Part of a small language model's weights: 6 heads of 64, 709M tokens.
MLP neurons of a small language model. Each row is named by its layer, matrix (gate and up: input weights) and neuron, and shows model dimensions 16-111. Each number is 128 + 32 x the weight over its row's rms, rounded and kept within 0 to 255. Numbers have three digits each. A neuron's up and down rows have the sign that makes its largest values positive.
After each neuron's rows, "fires on" lists the tokens most often at its 100 highest values on Wikipedia text that the model never trained on.

L3.gate1716:082198147147155081082118157131126147072124122127104095089135172147132079087138090111141127128216182137149068173203131061194043122126200151116187121160140154057124126129134066154106129139146115087085095103072148143112178056167126177112130142134225156127115148133121180106184160152067083110
L3.up1716:083105103139093132122134153146160114115142160053110114204120126148102095059097104148088108127177143131104100075064122173133139103102117151103137132095140117100102186150142140127100144153198136079032124166054130176082153111148154144121148154115186123134114112111134149137182185130193052132
fires on: "\n", "rough", " to"

L3.gate1383:117162166164138126084104118153112113096137125161129131176165123126143153092180128150162113186115101102126155156132112140151065127168159113172032162103090100112155125124117065114093147138141100102107158163107139126091164134075133157084186188099098124122074135130156155133111071147139103137
L3.up1383:067139170162176135117155101120100093061075100107093172186168116182142113122130191077167107168152111139105197111112077164172110096164101073129091176105164129111155108087167090148122131102137143056071142073170140129129139166053143124163178145121112132168072197166145122120129159100135143133
fires on: "s", "\"", " \"", "wick", " back", " Hard"

L6.gate2:088190131133125150171086147084153156119067134117168149150122116111158189155115158131110142086132095146111127137061152158075119168125111159137203097149113145066106105160163127143173144129113192064152108121183136162085167161101099164110113156112094164099117155175136134079088143066145150060
L6.up2:186145109136152125125121180178089178118066203103126130184177135090109146191112093146123121060135108123149172127080079079138170102178137164124136115076125127065103069149146141114105157158157162110151080204160186124144162114135155096078103083119139104114121077124156128093126066152181152127
fires on: " D", " P", "4"

L6.gate639:142136152190103109091097134134133089144178107120172098104077109161124183215098098167138087164080112136119179125074165123146088111127147164169096141153159123145129180106126133109180113126120120148090110159169160176128136128125155113122153121144171159137097108143094150118185144133137082180
L6.up639:133154135113124126204115173086169124068148124134143148081089128172097139129125116157077131048207100138102157103091014169142095085154164154136158113088150091137124083123127081103101161120126118140077140156104172095161138152059113107137129153144120127113137087124132126132093190121167162077
fires on: " a", "),", " |", ",", " an", "1"

L3.gate683:065146058116099160108129146111076143112097110132115094184125079126126144159101098157108093108135121133140141165139129140141121100125131106147154189158186184144137126106141141128110075128082183120135120134151175151132166087164111124107114149137110143143095102132122120201133135079097154150
L3.up683:130129098131140088155177172145149106079101078179133027118078095147149164155102140139121193108110142114152058129152101064089174160132082186120162175088191210085156142119117133128124079164087146153170179122138130141060095119114129142124115108105136115135102081086103120063148100169173175149
fires on: "er", "id", "ed", "et", "al", "nal"

L3.gate1485:125132082138141141083168165090151115055067137138130124104133132097112184126136145098099085094110176105103150084126156116142075127152127163199074141136115122086157119104112125057105132145166159118075071125090114166121128161051080150138166133100102161139120146085122117202166164096127118083
L3.up1485:123141092072141169158111155102162058109162106132161145139014134154136135108156123126113131140132150148101144155131098103076080201136136093170112122099138167134116076132131098149130089153144107094088109102100100142171137115132107115146056144101123145178111144108114101119115175136149159137
fires on: "s", "ers", "ur"

L6.gate1399:064117125099126166159140117115175122176186134130156096129140080137109169133133128102086098116079158097153144128108076109141145132109144068165139155128097119146093160161142119082149086097117145104127137160136146128108143128117172146142154123136095125118087153153105073137137131186131129128
L6.up1399:111190152160111128126142168158117110095118142159105101088131172144184123160149131145126113188126151130136132137142132135078122132127071140158213083125057128106140105126090116121146135104125175078118180165208125117146154086141080119128073131101184142078152123134125090192144193120131131156
fires on: "or", " (", " of", " the", "z", " "

L6.gate1432:056158096105102127101158185143106160142151146097141076184098164163105152126083086103077139110138149165100148030151112088121113099119151128110161133120137134151122131186107116116182128152170106143124141145169088127120201166057115102107132135147192075148123100086079097109117112167138118072
L6.up1432:102081070064129109118128137131109138130123166116163122205172141117198102151112112173148151158076157119155148058154160128132110180098073111111129109096133085140096121169103120158127120119167126125124166079155178136040153117119159131152102106179163147087110071115130124116092099152152164133
fires on: " —", " also", " only", "ly", "?", " –"

L3.gate950:090135132105182158083144168065108102114091119118141162138131157134126042114115128107132159139085124078126155172169109115156113130106114155151127118219099135139070133124150175076128125129218146126131143137145087213091157152115089093097176139082119139101147148105138114103150116098104091079
L3.up950:148149155131152079183143145117116179133166150096141114100112147101104151090179086146109167129125124078139069142113123133122090110151147156107148106189134162100137115175131122101133147168094118140155072105130142134129116138146176131096115087119107138106102092154062154177159095130200092137
fires on: " |", ";", " the", " it", " "

L3.gate404:096178134082109139100069152147141159108070118157103097160081159140123191166143138152137124163114096148134111117170045189130122095095156110115176205084087110117112158133174144089104154102131122092117135173122097137172069133129188188123224147197150115127149087133087130050137050085144141170
L3.up404:064086148113122148129130155119131174069192152139110091132101074101081121108088089092090163133083062132125103116135122163137109125092128139187165180115108127150140141095115185135123165103096084132070098095110108082154127141149125202135141098144117152115140091100152118118158117141113094153
fires on: ",", " ", " Open", " (", "."

L6.gate338:140165161096121116135127193084085092108174157140127150102100106163145105123098078124144119158159121123180139134108091105164127125092109108104108189109148167103134120117087151168117157039139115159208138159081105108139124182098105093093122141133091117147110113144142166155170161085105141158
L6.up338:109153135144089130085129135140118100093120055199149118096135114106053086166137117122146108157133149150181055126050123084137162123106102140138161147178152121019185111062103124101082124087126172107107114123115103171182108150093111112099121089127183186145109084082150112098137121150118133133
fires on: " re", " Re", "Re", " the", " ", "s"

L3.gate227:095102139104134180148062153111120110160114120121132144044102118133174060130100085128085130059153168160109184121111176107161115171117150107129154102104125106148187144126168134145127121074141068051142099122080160100177168192138152114202161119061071151101115143132123160127131101149153170150
L3.up227:141160176103153121104141070064113090165134137129157174075105101141132110103094124149086059185110123146066075070122094147101132163093153101146122130130181127146127162068140169137089113171134171143133064169114138186158100082150089130104107135139113126153160170186156124098143146104097142101
fires on: "s", " years", ","

L3.gate773:141160140160113123169153116202110150149144093166167170079134139154120198181113106190172140144097111197127116142141088183194154112105137096133150088164155163162128111190158131088127103087076134136098185210067143155114133111083140139159102180063073100135161116121133133066121111129071136117
L3.up773:128121119132098166162115111172130178095142097136132172130112180107158186197189113112136176171125126120216154130100118159195132165138126119106172102150224170115107093102110125104145140153163186142111134120125132114158118121133128122179107179113147162097151207118106083096114117180083144156
fires on: "ph", "mb", "ib", "d", "id"

L3.gate1837:129138140080105102103141076089116155152125097116122115124112149128139134098155066144074068108157130160095132164128103105103137135131096142129092107163145052120040136179110095148163083123188128104123092152107112156127117122147082118185126130141065196174110134133126164112184126121152124099
L3.up1837:133103105071106144107087127111125197127156102114100080090110129139157099062162092132113100138180128086146133154109146106092136098159109173157125135157149120121065151196113104113150107169113080112168078143113143145120110117098100109162135125171077167189097115167153145179113099163143128123
fires on: "0", "y", " black", "rum", " white", " yellow"

L6.gate1331:045102100110165148166118111114158152124180165144156112185102156135088133116092124129088107149158158108152085180128099048179153149158150232157125169135126153149111184129175144158135072135118107109113098178122114139153101068092153131151119125106121100165118136104094177138095185151196174106
L6.up1331:212121100060142105137180159059176105125057205137181125113103112154119172165072128133102135085103132139145066108157132136062121152133152152166112181097150101081091134089163098141143085157182106118062119111188157106145135099163097134104072105177156116104131121150119176089158160069187149110
fires on: " S", "s", " |", " St"

L3.gate997:086087132103130090183113116126137077151150120113172116113098129163103125201146107125146107127118113119180112117195073119184137102139106128154179128142120113124127187133200134168176136116162047152139146147166136115121118142137100098116186140136108153100168127085147096116135085084127201140
L3.up997:127184109151093138156157191137168112096169137056157183071125145161086087129101126061119097123209143119103148094119121066155129106135131119147129091175158092152132135144158073126185126112137159112126106036126149107123131192127181129157049097167097116165077142105082141120144082125098125147
fires on: "\n", " |", ";", ":"

L3.gate1010:161116090145128126157119136129180128113119132067093081142128199097137133127102138149109154111084118133145126160130103175104146158113103104165087075186101185120134168124144091095147146084114103152136114090128097099103085145192217135074180105157147102105133196088143179149130141165082071169
L3.up1010:138099163175154128139137119099144143060202163124134155133043140179114086108157128106088136070140094180118100161115125116135085107186118117151115162145110142099167077157159095099166165086169096162205166079110148134080146104171188166130141159104159168093104114110170152115065185126087145130
fires on: "-", "ak", "f", "m", " from"

L3.gate1429:144142129132108156119122114176133162164084169111124154129063142106163177100158107171156108087129205112067181053101138139101200161158127072119142138109136139177137157135115139106101128117194198134152130154171130144151134163153160097133163105159132128143105120183125150144125073109097104168
L3.up1429:131161132139135115144206098155182097114138140135136106144082104195100135077169127208120100124137130169078113092142114111143135192093131095142138120129194168146139154134104082175164129094156103140181068132148113106098197086132169108086149147119126072101152142089157164202088134140134045142
fires on: " at", " a", " in", " for", " by", ","

L6.gate1852:151062136088168128177150138122119138154206130138122087091089130155098134155126152168161104142155126143102182116135141111171098190097168134132185111076133144162149107154137109162164112113115106116170111134182159108116103136154082158103082068123111163149148099129121086187147136071159131102
L6.up1852:177101151117112150093133159179174096086171079125159171149157100115121104155135151173163085093190088141145085142151143156165150106091123141125178134179134139127131130095096142111164103141170140183130164126127150114185046074104099118072069100101123170153109130138191182083144152117167162111
fires on: " A", " E", " U", " a", "A", "E"

L3.gate867:122150181135141090102194133140144140126153151133096134097165103153105157100145118147066097107128065162152123164102134124161130140136172117131202122153076129130150082105097139107166165058107160133077117178061154159184086098173126175167140098105142050120152191217139162126148072146112119103
L3.up867:047140110097104151121113107096168106080171073108080109096137161049082124142156075123082157140066150128192106174143112153182121121164093175112155145140027194140128154144121173143091155097135140124058192154174153133083149091106102151121156087141143130121098174144113145139143114143117077130
fires on: "s", " two", " men", "es"

L6.gate1803:071083100138172142127127165163139123114117156106137089137147118112111080140070115123133134089148100126063090098107112101148147082147146101114122110120145160099110131116117133111093115165126117059150203133142133147164114129020143126158120131060079138074104121099140117175133172160120130128
L6.up1803:132139128121098146085168144112099101122163177131122140167065133191116140174167071150188099113153063070130043120145119199101094155105172104079168068174142165159165091112142112086126171131063193147120114126109144196142145148143128117089120076120149147094146104135143104120117161098203165163
fires on: " P", " |", " to", " "

L3.gate1296:149119096116150137162067125126115120131188126125185085140084157131128124092098148095059172110136126134033135173106143098146139068094100108128093136108130150112187119153089143112238152116127156170092077093118100048142127057107116156156185102178107101099147131164129153129126093119107136126
L3.up1296:145106117088123094063119111122126097071214104131084103132116090203130134168156139114158169090095126144108101141129143122144153105149100172150197098178116115134160173142128130093110138098189135127107130052103138095143090118112089126097121154122137091160124171126126160148119147170069155144
fires on: "0", "–", "ed", " to", ")"

L6.gate682:154154176139109141100130129145135081060141146106097103203121130131125115142075176115148127154129129168125148145121090097077096128151098122124189166142158115089126182120141168145130110108080153121090123134070107127150128127139157100120164113111131127137089111138097142106131141165105140173
L6.up682:152173137152126139142154131151192043075151123108147111192133157157201108140106126138130115150128121203111128130111118102074095094137100127056163109166161116101080154135103181131128142115112091074124129155070109171170149151131128134131115122101203168190119156135131188150101171127178198161
fires on: "1", "2", "3"

L3.gate1545:104104152117124183134095146124155062114124116151141111046144111110087109089158096166131110050137105151152138186139134111116076092148171142168139097108070160122120157139124188113123120116104081107144112111129171188121077084128152099172124073177147108185137121138126114139164164158102195085
L3.up1545:123151194065138140143140193127070117131115178139163121184117143152103106166090094168083071107135172110073161094097176153075129139106111142121126135084139126094088091095098168170144091184146116169091084143130102095177113146091112122088109132146123116124140141141117148045139162116109187185
fires on: "2", "1", " years", " year", " time", " day"

L6.gate1388:166146195096125103110143126190107165176135178148149118085087107123133165067134144132154174106191185105072154123120171107154125143102135163120131140145114121190187122205093137107178118130133146135182146151133138119155111143077110139163085097118134130224101104124143155133130104118101090114
L6.up1388:102121122052156148122125093138107082156149139139170098120167103113047094167114203185139060188139146111186148166107074103146134123119123139045132138154107107177153132129120130168151148095137157126188096117145139128095163194137169076099090129133107127144070084129169143102128123135158135133
fires on: " E", "E", "e", "er"

L3.gate139:117115115131089115102175167141058153179128141154104107125066192074120114149168156123172136100172191111123126152097140139067131115138173112097124092131099131092202132128167079180103130105123114171074064099110138092154128177150111098124110144192146109139127159130154141127150154155088132156
L3.up139:112129129117113133149123113183171133073172114145133130116111099145153136151119112144132109124112110147128214111156163140115071168118102117166162152101153104109135069119167090102119129104150131166119126154154088147088166080187117139131137084102175096062133123152121154150092087072132099126
fires on: "\n", " comp", " Comp", "par", " bi", " text"

L3.gate1593:095134148102139132088137072096102101141132119113079156213075171121194083135140111189108178126143111065129132110146167167097106106096154116133112138140101144157132086190170037145114142109118160154076149144153080161178116115109133199133085074182151202084096128059123129163074209107109100136
L3.up1593:139067129181174135162109095145107133143115114161133141173134115165085128136079117060134163098115128105183101147104093122092134107114138143092176147128116088137083125120090078186181168106158070073119143160099109169134121174114161129148067148168140130088202151127186086151128132178121072101
fires on: "s", "up", "es"

L3.gate1376:087123109104154104129140152137155127153161077124171073153105141170091138107156094127138087059128123179145155173119088136094097076061165164075163148138063134098088134126126113058161069103125170145098190120097115114162122106104094166139156186070217119192143132149139040132191199116140103082
L3.up1376:125099143137076151058171118082107094084123034085156142156212108122143092096181101149143172109149057130136113126117116170174134152127138138174146133139137149134113151134185140153069144178136167121111121108107104139127176170101088167134051147050178107077142162150121144149083111122087144125
fires on: "s", "ed", "f", "ity", "ment", "di"

L3.gate1617:157108107094138069183112066097116116120091186131134168150104112149062109067069114107192117117117125165111158158175071129146157097145102163180132200151136149126098114186128067095113153201137096110087106141108131120138143156176123108140152135099135151168080077184083121125138114184148100109
L3.up1617:180153121155160124157157084186120095112116184175123087138073113156126079051125103157141107121119060117136164163145086148105175100142093132117147122184179154146141161136147108059148159156095164124095153141125155167130109165130130108106058097114132122134075130124131119218099137134111147171
fires on: "1", "s", " death", "ent", "is", "es"

L3.gate241:179075154102140145177095140088150107083126150109142130111149105148094144135115041173084102111166131113131134166129115172117104135123141158154146181170149142090107131134143098183130047165150160064138147175113111125084135123143135162204118216093151161169179125060107078126130110110079143097
L3.up241:077151115136141094160113146172170118114216160131156063105134142137089167147133121072170067122200121066063138213147184158139158118173204152120196146080149116116109106175151110095083090121115146076169141136123098218123136094109143180149132198131086144112101147183168100142160177114130123177
fires on: " an", "an", " white", " over", " black"

L3.gate703:124117144132135068081179128148152140097143137133153077097099108117137110151092110098157127095133149158113129130142134151110103139136128204103146068122127105100123102148117123190160093139135174093115106089121186082144110108154102128066033164102068127171071166137118111106157104114107126114
L3.up703:088087158109187192087087049104090074067114090095141091101080144094149148119124169121166141165205171149114096157132053169120116159154128133120184152123135095121223151115087166102110119136124175107123167098105131148082126166179146125137182091105106156167094082124132129140133195152120083141
fires on: "s", "ru", "g", "au", " El"

L3.gate1353:069140139151084147089140126108100064111137128054125126136079091113115062149131122122128103124115151133081182116130068107118152136090156149148140070097105173109075183146067177136173122053145115172096108044150155116133118097088117107049106092146143156084148110115089109134104092169136129157
L3.up1353:108168151138149130136105161155188150116166186139165136088157066095168128168171116151110169086190102063107125086113136145162115119159104098091126133079153153101152177092174128088152124104147136107112074090071142147175165135088107096107091090091112141092068085116125155115096067067148113129
fires on: " as", " a", " |", " to"

L3.gate275:112137096148134138165058101126140101108089124142135076128119156164088215115143157110117115134088091133079122094124136134155086143113173100111140125100152150162147124171134089115136096154128147119118066136201137108136080101099146079204138125157157206160147144092100192140125086134104139204
L3.up275:124094086144199132136128149119101149137129117172103128202146167144092145096120089133144080174068116145127090162148117139119088086155115098124125139133119161161141123100137117136136149064122134115151115164161134080099129105134163100114125092201167152089140135160124106110133129146079153150
fires on: ".", " –", " (", "-", "er", "/"

L3.gate1342:081114158163133152117129139099113128200108124148112087133143127141145128191170137149129134136087131117132159096105056124170146119133131123100124139105111150130099116129144149078051120097066148164144173067152146100145115174135136073127194116126130081144115165084138161101203136155051089149
L3.up1342:150113152151136147103133062076099196130138149138085167105151144136083120094153123112149133113158098155123062143158135155105110121075148089136060195166134189113147147109120146080133166130150143112173068088067207118122181093151144082134130204168110149078158099086153100132081174086123115139
fires on: "fi", "st", "f", "m", "g", "ent"

L3.gate823:135126130193055149157222126114124140107115110115107071145116132110122117113119112124202181148158102115093148077145153109098212108196136149170125128177081153135153174148123143153106149117102155124120097102093127195150124138116084133110114124135133142065121186173074140099104143143182110149
L3.up823:136129179119128150156138113132108188144113151130167140151138223122068124195138096132153102134159154137108111107149114101151192120100182090139148109150095133153127118126116090137109123107180169130121097129135125119092098106146091100096165115129090184077082105147141093114111068160124090134
fires on: "0", " to", "8", "4", " two", "′"

L3.gate1041:142101123118106232120081110116112093124163134161152141149086107117196093116164120175119174109161094116137199140133083149103119128138103042183092155179148089105136143159087088109154102121158175142115136084108096119083102164141112124168098124130162163122100061138120160155101115112126117131
L3.up1041:151106123125113117119163094078168149147134063111121103107168066172102107086148113138086125099114135192128131175103144087151164136086095178164177160167109109102085132118149118124157173139198100120122159124148119210081107028088149130134086148133153153149089103071137192142106141138170127119
fires on: "s", "c", "es"

L3.gate1226:139126194109090159136111122116155123116085093107103090098110153152133183202127085150092114072150119127168202118113040162150118163111139100109165120121146096105097181143146091119127095128174097108074114136141190183153136134131143107140105093180106096102147183156123176193116117194109139128
L3.up1226:103163162145113142105128115126123131068126082170092156086089218130125121138100162155096074155117078116121104138090137142099122094114135109104171160119146123088110160071148125131133096188127154117104105090119117135087148092152119090223085071124113118088148141124121156129078062169199174087
fires on: "s", "/", " –", " |", "'"

L3.gate1667:146121097114143109109118104118185164126138117078167204096122178078126141120089099173068113058118153118109130104101126196118110078168120110093142135137134123137137151123152174185116116074090119069112098156111163100135138062156181154167146045051138146092118178142187178114127174153112082191
L3.up1667:070114137063154125118175127136116073082079154118132167084143187179070172113186134103134086101102177127086110145085102139130125134115165173137171127116081156156099105114165138121161130084144156148144082151125117160148137167144156094145119078143171058099117101125132101133135135141159052115
fires on: ",", "pen", "o", "g"

L3.gate1908:170138138062172133129083200107139181142174191149144131128113122102107113125150099169162140092179170105164141136195168081209115152113115094123099135169176114153132159138080140143133121124090162130139161101079147115186062077100183174145120116146125132117155104157112173181109112133170086104
L3.up1908:189113136170133144069090125125129161105150135161155101101166142126122114100094134171108167170103125067061141123122113157130116130108168062113153168152168171049165184106086192106123115078135064096117121113092149125172124121146153100120128119103169109144148080058158134088115122200111161098
fires on: ")", "\\", " "

L3.gate244:094123110056104150106129099114139136057104040100086166148117142043078150161141153144084106107134120172115140158164099093200062109133121201118122100139112123104092183147114117147176117146128176146095122187125130116123127073127109162155107177158139136138137126048111146184190137089121143149
L3.up244:121110122106090141163158189146169122168075126160150124056142163071116161140108093144097080126177084109162116118173066172122121209126091134132103137131137181126103109195137064110101085078102127120130135145142070129138167094137144111103137088154147124086097095159070088144127136122117095100
fires on: "0", "\n", "s"

L3.gate1077:155143148081074121105132175171152121110184114140143145107107165119141080166125168144142112135116136136197185101113095138119141154082088108113134126087162141144188136072119121130185102126133071086145121105157091134101108109103140170124144171141123115126123116195096111150155133130116115145
L3.up1077:158108125145118136103094139163079156106141103149148179113139146110141133123102073163108209100147156130157081172101112126116142064175126127108142146201109212108181104146183107095104153105149126125137085116172178166159099131103081106117131136191106149155147146110184148105135121187198171169
fires on: ":", "A", "y", " A", " The", "ma"

L3.gate7:136138099104154079156114151125125185120114134110148080100172167127076134160102159158129111184129186143096188151171089061138174136158101112110145139112155209131090169107104078143138126171149157167130141097119132131182099134104130158098100112110073082120132054113071095114133101146149130128
L3.up7:139108126141077165201113145122140098162147102145163177119150129087037093119168118105148115131156130099151166162101153110072101071168135072128110168133108062124127120064118104172109167176119165072117173102118063155067117116091138102132161140151115092152097132162059200142139109126107072148
fires on: " by", " |", " that", " of", " –", " on"

L3.gate124:122123052113171118097095157150161174160118121089127180121149104127087112131076092145133066093083150164115176091136147132206119092073131095099135046118100099123196125153124173093113131119103144133103112113130164123148200074101127139156193063098114163133171155174141077135152166164133128076
L3.up124:107168148136099126092120170112106115141170080150180160127110177087126110168192111109119179126185181136089197177079164149104091131088193144115109121154118136088121131057161096099116131136159115090117117187141135107108154171177108127125092183138212151163071117100078137150140079112149110104
fires on: "s", "er", "ed", "in", "or"

L6.gate1337:143206171090129142127149117115106124100155146163121157121133138165137179056143155138125113147165157134180095099129079153167159100133138100095079091139098063098134097122099128108074098094089161153176116162144104143086068139153197122155136091152120091165104121107066087144108125161170133133
L6.up1337:144134129115170126119147148122108081158111114127160101057182101150072103136172158138123108138112137129185102129097103066155099116121175087145069140140140099148170115133130110152138061126134140106114160095094082128127087084133142150130142129120155155108152137170151153118135147125152119183
fires on: " the", " his", "s", " a", " |"

L6.gate1885:123105186135119129096138126094123136149108112098175133103153114144178121169099137139122132087129139093127122117197147072145110118110125151057091153151225146104164204103151089168190123138144134097148170153134116143146143167136089104172105177166107140144112107107146135131117084188156180120
L6.up1885:119131080124019100082143079138131130127130134123146112166183100132167135108144172146092141183134109135079150106126136178115123168137129161137139113181138168124160198143129145157169156134112156172131119117171109173147114096115150151086114156102135183080158118137144123072157082108131175183
fires on: " and", " is", " are", "o", ",", "ly"

L3.gate301:150082147115110134180096097168108105125137152167126116131082144075190155150190138179144104087170168138148122077071136094153146133122145103070157106140124153148139138098118140119134144167146119126141141050162152105134160103148144108166181103141120199095078100156107131131099125151198097133
L3.up301:097167136134081132159139082124136159130146117117178069153131186117113098184151096112088126133133175142134113095090106101116171130118125136103167036197150151108158089098102136117106121102168121113081162082134160088127093096093122161122162177133141126136116123155153102129123090161157155158
fires on: "0", " m", "5", "8", "3", "1"

L6.gate1296:162103121123134201132150080103189112164134129157200174160081159120086192128145122222139145071128124100104096098085134173156162225138172122139111093059085157156198135142115172089153161116069121131161198111129058146124115184136117082178168099107145179097123061136131174124120138170115086157
L6.up1296:166092128115130124139170125154169154145119088161029121166124177140111184091178118206109184143132080101163107123183109115150158187114171159151129127090127111157126136126155131089114108119098121159138182150133111113149104121135143107133117147198146118100150159146152198142100159145096119121
fires on: ","

L6.gate404:130156122136111096133075109170115144153147102114177126130158081089099138143157116146111180117112139106137134131154118083086156144132048164153169149114122142145221091142212165138166168140142127102142114199151133086145086155089110155114119103133145106099081122143162112160110160087071088134
L6.up404:159048115128148149136104168165120153155048116098181098119123108120082171183139128115140135090123040203087107119206116124192146160152123156047182111127134107195145124149183133152069177138103125115075129150175143110123189155151077129155142057114099122068088117164136122105091114155139157138
fires on: "th", ".", "3", "4", "-"

L3.gate1853:167153109127157109096177152116113148086131060120143159190056171139088054103141162097173129205120150087081147123170124120158114168180167182195156154136095105121038134123194140128114189160166164130122155140142178101128085104188133136143132111140125143167136153141151116104149153172091087125
L3.up1853:124173124133154129147134173125128186152101128103079070115120105164170101105163127166081130119098193108128112093119115125152025106139147062144101125103102129187105173141126150105144157116144164142064121092132137081143154128099166145158145117107090160165153063127138122115108131119135091135
fires on: "\n", " (", ":"

L6.gate843:133079131135107102164116128082140114090159113132153174180122081089101141117152136116129150159162149109104155102162172123151059149075138152068137141166120221120125162149140144160044080136115055101171109106114098142121089167140141166135145092128105097093097174145139122115197108172168102102
L6.up843:124152176076124163072146074171091122103089154138094032145124136155144146069100080163099114120065145126126176090104155146162166100109147087151101122181150136130123198090156121129149123094142126132058100097078079147148062128131150121143141087093160098191093120132134177146089123162048106151
fires on: " Ca", "-", " Ri", " "

L6.gate1708:072110118101150049142171131157104112110132164151121102131142090109140135092125115128110123155175120128081135105061143111172139117098124119119085129085142136127161185148150125109129166124144136158102109089162129147097123091156070125149175127122069085125109083103118143154079151174114184133
L6.up1708:087136148089118198125156109140023203106091173136115111149187075149156186109176094104127154115122169126107094115145117125143154122113107141167138146169148142081165122119136137135091125183153137130144130132118158131112101126183052114147108085126118147098099120128129173107136127154121146144
fires on: ",", ".", "–", " to", "-"

L3.gate1501:135157105122138166186118059094151142100121155124111117149103099134110107135124191135144130090143106106137152204100113139175085144156088150126136187086112180109088133134123120133194103176155189122100127108084098163086126141083176124072151144183127127110149150117105108152182127134142107121
L3.up1501:217117176127084150062100117131187133122164143169159129185141111103107135127130129118106170139144119108139148142100121106123068190104120088092114123144154152162149080090151092169157141133148108109130105078106103129141152106108161099142144119165118181120160117110124104117102092154077054131
fires on: "s", "t", "le", "ly", "y", "Source"

L6.gate557:183136101170155107149151127100194161182151094115090089168133137159102134145103179146124078136104112115125148118130120102160152120105122121219128103112099181090116099150106105117136121158141155172183133105126171110127090075124159181127084117113133073102103161154120120118113130187173118110
L6.up557:162120178106049117094100071146174122148103159102119111103173171133099104131112124092139092173131090114118121163152146145101128129155099119115103137131125130137088139123093156066092179176146120140114141107097103151123158052179065166082169107103115131099089147080183104151145177089120090149
fires on: ".", " the", " of", " by", ",", "'"

L3.gate724:103143120100107080142142112199143136183117141141124099142105083121086105153167161121129158133179127118095150139130154089164143129123099126127070103161116130143160108148156092120206095131138128115156109087139202117114117118162118117166172165077141109162065113129084100152148126080116156132
L3.up724:102076141114138072098108132145170142172134140157202087103152133129096112125142132080190170144099140132139167131136076079187104192109066197155096137147130119167121088190138166122137132153147177157118055105139128115123104114143138145128132100147131114124130082148132094111115097057146185118
fires on: "E", " E", "le", "re"

L3.gate405:100147101105101153105138129101179146102105092156118088143043127166119181194106115155106143126103146167164181079109157072108104165168130100092139096150131177192147104126171130145170139076117116086105093068129111088138153104134131116153122204146117120089152127125092097125058107167153189137
L3.up405:113110092151120183094166185107150185115121124118123089183111103147153157074138108137114165094153175026153157093242111156176198130084138155095113103100203223189135111158114068114167086133142129132119087145093181183105119187131165127130187109124150071151126127114145108053122110149111118175
fires on: "er", "e", "ar", "ed", "s"

L6.gate575:089154198060144118165150136124085176131119139112170168166108064080120081103112109116125168146130176180032134174137163155117125123151119097116146111149119162093106155155103122151099165070088133174119156154174093176059092122088177118132076102185129077085138131182136125156107104158124110165
L6.up575:139164175166082152100128162148087103128180045149208141138106118121120166168138114170097122129183115127108123167145117131088164153132128098086138119073134113168137124078131153121099177119129061121091107142147065128155180142163169125139175101094078139129129107153153188132172108123132137099
fires on: ")", ",", " to", "),", " –", " as"

L6.gate268:099125103127169158125123177123171119184165107138248124141120154154113112159119126123108132152107132166116096122124090095144088113143125127106177127103133031073142099167125131083161187145102047190081127122116195110077180114182147059123130119153128051173148104122121139084107168076134223094
L6.up268:198156052062164128083154132093099126091154145081182123107121065136115114132082136134180078165106189199124136192167106111134143141138177104159168110167075129090142166093182130199144154068123120082163130089114146085107099126166135141154163085120122048130110122089111169116172152079118142148
fires on: ",", " and", ";", " |", " in"